config = dict(
    n_layer=11,
    qk_norm=False,
    grad_clip=0.5,
    warmup_steps=200,
    doc_mask=True,
    steps=7380,
)
MLP neurons of a small language model. Each row is named by its layer, matrix (up: input weights; down: output weights) and neuron, and shows model dimensions 160-287. Each number is 200 + 30 x the weight over its row's rms, rounded and kept within 0 to 999.
After each neuron's rows, "fires before" lists the tokens most often just after its 100 highest values on Wikipedia text that the model never trained on.

L6.up596,183,220,245,216,216,219,236,200,153,229,178,232,197,194,190,202,183,221,222,197,233,167,186,258,200,180,240,206,220,198,198,225,221,176,279,199,227,203,216,186,194,220,196,212,207,204,169,165,201,216,193,153,155,225,169,207,202,195,225,178,176,199,195,226,186,210,214,216,214,156,183,124,145,203,227,229,177,189,226,193,241,191,233,165,190,163,202,222,196,191,243,214,184,245,225,202,198,214,203,132,185,214,159,178,184,233,197,219,219,179,230,217,198,239,153,204,230,158,195,220,215,144,142,211,291,209,172,159
L6.down596,234,197,239,262,242,224,165,193,234,194,210,194,214,202,198,192,168,199,190,177,181,229,166,165,222,198,229,151,174,197,145,193,241,195,222,197,208,189,185,189,192,185,253,213,187,152,256,246,199,180,180,264,204,195,141,213,226,200,185,190,249,211,191,169,197,221,148,240,204,236,213,232,213,226,178,207,217,170,216,216,192,177,196,228,203,177,189,257,239,172,200,144,225,126,201,172,176,183,159,234,171,192,216,175,221,191,223,258,168,237,200,174,229,148,221,148,200,173,239,185,181,179,233,167,207,202,239,272
fires before: "==", "===", "In", "The", "|"

L7.up815,186,210,148,247,205,136,178,171,220,189,246,239,209,178,156,171,188,190,185,231,193,187,207,246,228,228,217,214,210,235,217,187,147,170,180,178,215,198,198,167,159,149,181,170,255,245,262,148,163,185,208,230,239,173,218,181,211,232,213,182,179,190,231,249,190,164,200,202,257,179,159,190,183,188,134,197,180,225,204,226,165,113,257,211,207,194,177,184,165,154,182,230,167,193,160,212,204,271,256,179,222,197,243,187,205,124,218,230,200,138,194,186,208,192,211,187,192,216,172,188,236,214,166,185,216,184,231,172
L7.down815,196,219,221,221,196,190,201,222,218,208,223,222,185,220,215,219,201,168,214,190,188,185,182,202,231,258,168,194,189,230,195,213,249,190,226,195,160,182,257,232,224,188,180,197,192,228,206,211,200,217,175,176,224,219,190,215,180,235,228,192,220,168,210,184,138,216,168,179,173,188,228,196,185,176,185,163,233,200,194,213,194,219,235,284,185,174,260,198,211,214,191,202,154,191,227,215,205,189,168,252,258,187,178,248,210,216,203,212,206,245,200,202,175,230,231,207,176,187,193,217,190,172,147,224,232,177,205,203
fires before: "2", "0", "1", "9"

L6.up1767,181,194,172,205,190,257,219,198,183,198,181,222,214,226,147,166,223,262,237,202,201,178,212,253,260,218,183,193,210,268,240,169,174,199,180,173,231,189,198,164,197,165,178,248,202,197,259,173,176,229,211,211,252,179,201,201,226,115,230,159,183,188,239,207,202,173,136,243,187,139,210,189,191,153,254,212,157,197,218,215,185,220,229,163,203,204,182,230,228,217,190,234,234,177,193,189,171,198,225,151,183,228,169,156,175,218,226,234,171,196,211,266,184,238,229,157,231,212,183,177,205,195,211,195,196,216,151,204
L6.down1767,168,214,204,133,209,235,188,208,202,244,205,163,204,179,257,189,216,239,266,168,267,145,248,197,143,178,164,203,203,191,212,215,150,193,167,267,181,174,154,174,198,200,168,160,207,180,243,212,277,236,137,184,103,218,227,199,200,198,177,208,223,209,164,218,216,213,198,181,281,210,197,177,242,147,182,220,191,190,194,200,163,178,194,211,201,217,218,188,173,160,226,154,179,205,186,205,234,195,175,243,184,186,243,231,229,229,190,202,158,194,193,187,188,189,215,230,200,207,168,238,212,237,193,185,225,205,202,221
fires before: "==", "===", " ", "In", "=", "The"

L7.up17,157,230,198,208,170,157,247,231,219,198,197,214,162,141,182,192,184,183,214,210,202,240,203,172,227,225,231,147,172,173,162,175,147,209,157,142,198,192,235,231,195,218,180,210,208,239,227,234,218,228,198,214,210,179,202,210,241,223,259,120,150,204,220,200,157,189,262,233,176,195,194,188,155,234,215,197,220,171,208,260,167,190,218,258,211,179,200,183,256,221,156,159,160,184,205,245,192,190,168,161,189,240,241,236,242,203,219,205,254,184,164,195,220,205,222,224,172,196,239,244,250,181,168,233,188,173,169,131
L7.down17,260,137,144,220,196,188,176,227,198,233,168,219,179,195,178,205,165,222,183,229,242,207,203,189,200,161,147,244,221,213,226,215,183,226,226,196,197,186,240,179,155,231,186,214,179,194,169,216,195,197,200,138,202,205,197,139,208,187,268,206,197,185,204,172,180,169,156,164,164,144,199,171,222,214,202,212,195,189,177,236,239,217,199,169,180,212,185,226,227,203,201,183,253,205,249,197,207,195,174,190,202,243,279,197,235,190,180,193,212,186,221,166,142,212,250,219,226,210,208,187,121,137,189,231,217,222,226,170
fires before: "9", " ", " of"

L6.up2181,209,233,229,206,229,212,150,192,185,259,187,180,204,273,185,188,143,243,221,221,222,268,202,193,242,193,226,142,203,212,203,175,216,185,186,207,194,196,220,212,144,166,190,225,221,172,179,233,220,188,201,188,182,246,173,198,166,196,174,193,197,159,179,212,169,231,181,264,198,197,223,194,188,140,215,228,168,241,178,170,169,172,229,229,270,215,241,230,202,216,158,220,217,215,132,245,228,166,236,198,227,192,181,191,166,213,187,166,238,167,262,112,220,182,166,207,180,219,182,151,218,151,159,218,232,202,203,208
L6.down2181,225,205,227,200,186,153,190,181,204,188,164,229,213,213,153,156,197,198,220,131,209,210,153,173,194,183,188,145,182,223,222,206,174,187,230,212,216,210,187,191,179,213,194,123,212,165,212,196,202,258,163,222,177,215,235,202,207,189,195,216,255,260,210,227,217,231,267,195,212,231,206,241,279,196,192,153,258,152,191,302,170,159,237,149,177,221,198,152,229,156,213,150,184,161,205,115,198,251,171,235,164,224,208,203,233,160,179,154,167,194,221,241,99,128,198,231,179,246,203,260,199,156,214,183,214,217,182,208
fires before: "==", "===", "In", "The"

L6.up1696,245,179,219,197,179,171,198,204,191,194,202,229,216,218,215,219,186,191,228,201,254,185,261,203,223,222,190,203,194,198,205,228,209,265,173,220,169,192,189,183,203,216,185,214,218,171,183,184,185,201,169,187,208,244,202,166,229,177,181,250,200,225,150,223,250,177,217,216,220,219,187,209,195,212,184,170,228,210,213,230,135,146,176,146,142,233,186,234,199,194,192,268,194,257,151,173,185,248,176,196,196,251,134,256,224,194,119,226,208,253,242,180,231,235,208,160,228,184,189,157,204,200,216,173,246,182,172,201
L6.down1696,159,222,209,214,164,191,211,213,231,176,167,183,217,231,225,181,177,183,177,182,184,173,151,221,182,204,199,234,219,239,185,107,242,178,192,209,166,233,201,201,188,218,210,169,188,253,183,220,180,171,202,256,190,184,177,195,172,178,167,206,201,137,210,155,156,252,252,161,215,228,170,194,231,192,187,227,189,185,216,201,188,166,221,200,184,239,195,208,184,217,176,174,205,162,215,196,194,144,199,182,223,151,159,196,195,277,248,190,201,179,218,171,153,150,227,150,195,216,228,271,165,221,152,243,232,219,215,151
fires before: "0", "2", "9", "1", "th", "8"

L6.up518,204,237,232,215,215,178,181,209,160,272,183,176,235,205,138,165,200,227,236,220,197,227,127,253,244,181,211,181,130,171,228,183,140,201,209,194,185,201,259,176,214,203,208,203,203,209,232,204,188,217,199,183,190,240,257,222,221,190,190,181,202,212,201,253,201,196,193,222,221,178,237,161,164,110,198,189,218,187,204,200,183,216,199,204,245,164,206,176,211,138,183,188,182,195,160,206,210,191,198,213,198,182,209,195,196,253,217,178,145,160,199,186,211,188,192,182,239,240,166,206,247,221,215,186,246,209,251,226
L6.down518,220,252,201,174,198,197,215,189,265,225,231,212,202,224,200,216,158,223,178,157,167,180,219,204,240,225,211,154,177,203,213,171,228,209,129,214,227,246,139,216,204,158,203,182,202,196,250,231,290,174,181,243,176,167,153,157,192,215,192,246,251,209,233,225,187,252,187,247,207,223,179,179,203,257,173,198,196,201,211,243,165,197,163,239,194,175,218,176,160,172,213,219,211,175,172,214,185,230,229,211,203,206,197,225,270,212,179,161,220,231,193,224,164,206,146,197,197,156,257,182,258,191,214,237,163,180,187,204
fires before: "==", "The", "===", "In", "On", "A"

L7.up1901,174,170,213,182,93,211,191,192,135,185,176,155,195,201,183,183,171,230,213,242,233,231,197,185,237,173,229,198,222,168,241,213,222,232,160,201,237,142,155,242,230,186,217,219,215,238,228,218,195,230,194,184,279,190,208,213,165,223,172,196,220,228,157,216,177,179,216,174,174,178,198,215,220,215,224,202,229,158,176,226,164,212,128,210,209,182,215,224,216,209,170,217,237,235,175,178,196,230,214,166,196,188,248,193,160,173,201,182,226,206,208,188,174,209,198,189,201,179,177,211,244,188,149,214,194,248,192,261
L7.down1901,178,210,205,224,203,205,199,265,228,243,194,217,194,217,159,193,217,232,215,158,201,181,192,182,184,227,232,208,249,184,168,166,191,187,210,203,236,221,189,204,210,200,230,212,192,198,182,216,239,197,255,198,152,225,204,220,185,174,182,213,261,250,196,240,180,231,200,216,161,227,178,149,208,176,172,203,191,257,228,199,210,184,168,142,207,196,223,230,173,202,148,224,180,179,237,230,211,181,195,200,163,218,114,236,179,184,234,97,236,203,241,228,177,223,236,231,212,211,191,146,215,231,271,202,208,191,221,210
fires before: " the", " ", " his", " in"

L6.up1410,191,200,180,213,181,220,233,178,178,189,221,239,237,237,233,162,203,171,198,249,256,210,183,197,203,142,214,225,170,130,174,207,275,190,270,206,203,201,191,146,227,162,201,197,206,209,184,158,146,201,192,195,156,198,217,227,237,179,203,197,190,200,226,219,156,231,230,165,140,206,191,282,193,240,191,177,179,173,238,197,182,174,168,239,257,132,146,193,132,215,203,226,224,188,201,198,227,209,183,151,186,233,200,244,176,246,185,241,227,227,226,202,202,180,167,209,259,257,128,195,218,169,202,213,213,229,167,157
L6.down1410,160,226,240,234,201,224,250,180,182,207,184,189,177,219,196,209,199,162,238,237,166,199,193,216,165,197,136,221,167,245,216,241,196,232,219,182,165,176,236,161,195,229,195,217,248,182,240,266,265,216,237,170,252,210,154,205,143,184,240,202,197,295,149,242,210,237,219,164,207,176,201,241,159,241,227,156,190,171,182,198,224,177,211,197,186,182,187,205,215,227,204,221,221,255,196,150,202,181,195,258,198,194,167,182,211,169,228,176,219,165,202,171,188,159,208,195,172,172,216,186,175,194,172,235,207,176,230,206
fires before: "8", "9", " place", "ur", "6", "5"

L6.up2092,177,195,165,178,191,172,239,192,190,231,186,170,219,214,176,178,217,155,206,238,176,214,202,191,197,180,212,183,132,207,183,189,167,206,218,254,209,158,196,195,156,165,168,272,241,165,191,215,169,172,158,196,191,192,194,144,238,189,208,188,199,177,140,210,216,237,151,171,183,214,179,230,170,147,174,160,194,235,216,186,242,220,229,180,177,206,253,203,214,245,176,266,234,214,164,200,176,160,216,233,207,271,200,193,182,193,143,211,250,193,214,186,208,181,185,207,192,190,230,217,189,158,174,205,228,220,164,154
L6.down2092,160,218,254,171,189,224,157,206,214,215,202,247,204,192,218,171,211,189,156,207,186,208,196,178,143,210,184,188,227,193,170,171,212,171,169,122,157,195,213,207,241,199,236,174,179,199,169,212,218,229,149,163,223,234,193,134,196,209,215,250,252,192,277,226,192,205,205,210,232,209,250,197,202,194,221,190,206,172,221,279,158,210,166,202,248,187,199,237,195,149,182,140,158,215,180,200,227,228,181,207,219,129,206,183,233,216,198,172,187,154,190,194,131,167,211,186,253,193,192,155,246,214,225,242,121,159,223,181
fires before: "==", "===", "The", "In", "On"

L7.up1620,106,201,179,185,168,223,210,183,217,212,235,225,203,247,210,234,257,154,201,191,222,233,204,174,161,170,222,210,164,191,216,199,202,207,210,134,229,180,195,150,202,209,221,200,114,239,167,182,221,224,182,177,199,221,201,227,211,152,204,197,192,250,201,213,204,110,252,253,188,245,230,245,207,169,163,140,184,218,270,147,256,183,207,252,203,230,201,170,194,182,217,209,168,258,253,162,166,182,204,200,197,156,238,228,188,190,231,158,264,181,177,180,199,224,169,221,188,210,182,223,183,209,223,240,280,170,217,196
L7.down1620,211,184,225,183,225,169,177,153,190,241,211,186,250,194,191,231,156,214,192,197,183,170,226,189,196,241,166,154,267,236,246,156,183,216,184,248,163,195,184,267,208,201,207,256,205,212,242,205,208,189,221,252,233,167,180,196,140,231,210,181,233,164,237,206,234,269,215,169,204,170,247,176,226,253,230,191,164,197,181,240,162,177,189,175,153,240,155,198,140,198,186,162,204,182,156,236,183,184,242,230,239,177,237,156,188,209,200,185,168,208,189,236,217,164,227,171,190,183,190,246,230,203,198,194,167,188,235,166
fires before: ",", " of", ".", ".\n\n", " |", " in"

L6.up933,143,186,214,204,195,202,212,219,201,239,179,163,204,189,200,206,223,180,173,190,256,210,231,200,206,200,152,229,202,206,139,241,181,181,140,174,222,209,219,206,185,139,177,175,188,114,182,238,190,240,131,180,188,214,244,208,189,240,180,162,179,196,172,248,221,210,232,227,152,210,195,203,224,197,135,192,153,196,199,204,235,172,206,197,165,245,240,205,231,210,199,212,228,221,187,203,213,190,213,140,241,237,183,197,213,223,224,215,194,138,187,184,215,188,184,200,191,223,127,164,245,217,173,236,187,154,179,264
L6.down933,230,234,176,216,236,235,221,234,169,207,211,202,127,240,201,254,249,161,196,230,166,180,213,151,207,240,191,224,250,225,249,144,218,239,213,275,241,166,117,198,215,235,225,227,191,229,257,201,205,167,208,206,197,176,185,217,167,201,182,253,203,197,223,182,208,241,182,201,196,180,233,170,177,193,183,187,250,203,181,187,255,205,195,184,222,215,195,215,193,196,193,170,211,221,197,147,208,211,186,185,215,159,209,186,193,178,229,210,256,211,233,219,136,237,274,148,210,172,188,144,186,132,200,179,230,194,202,199
fires before: " of", " in", ",", "s", " to", " and"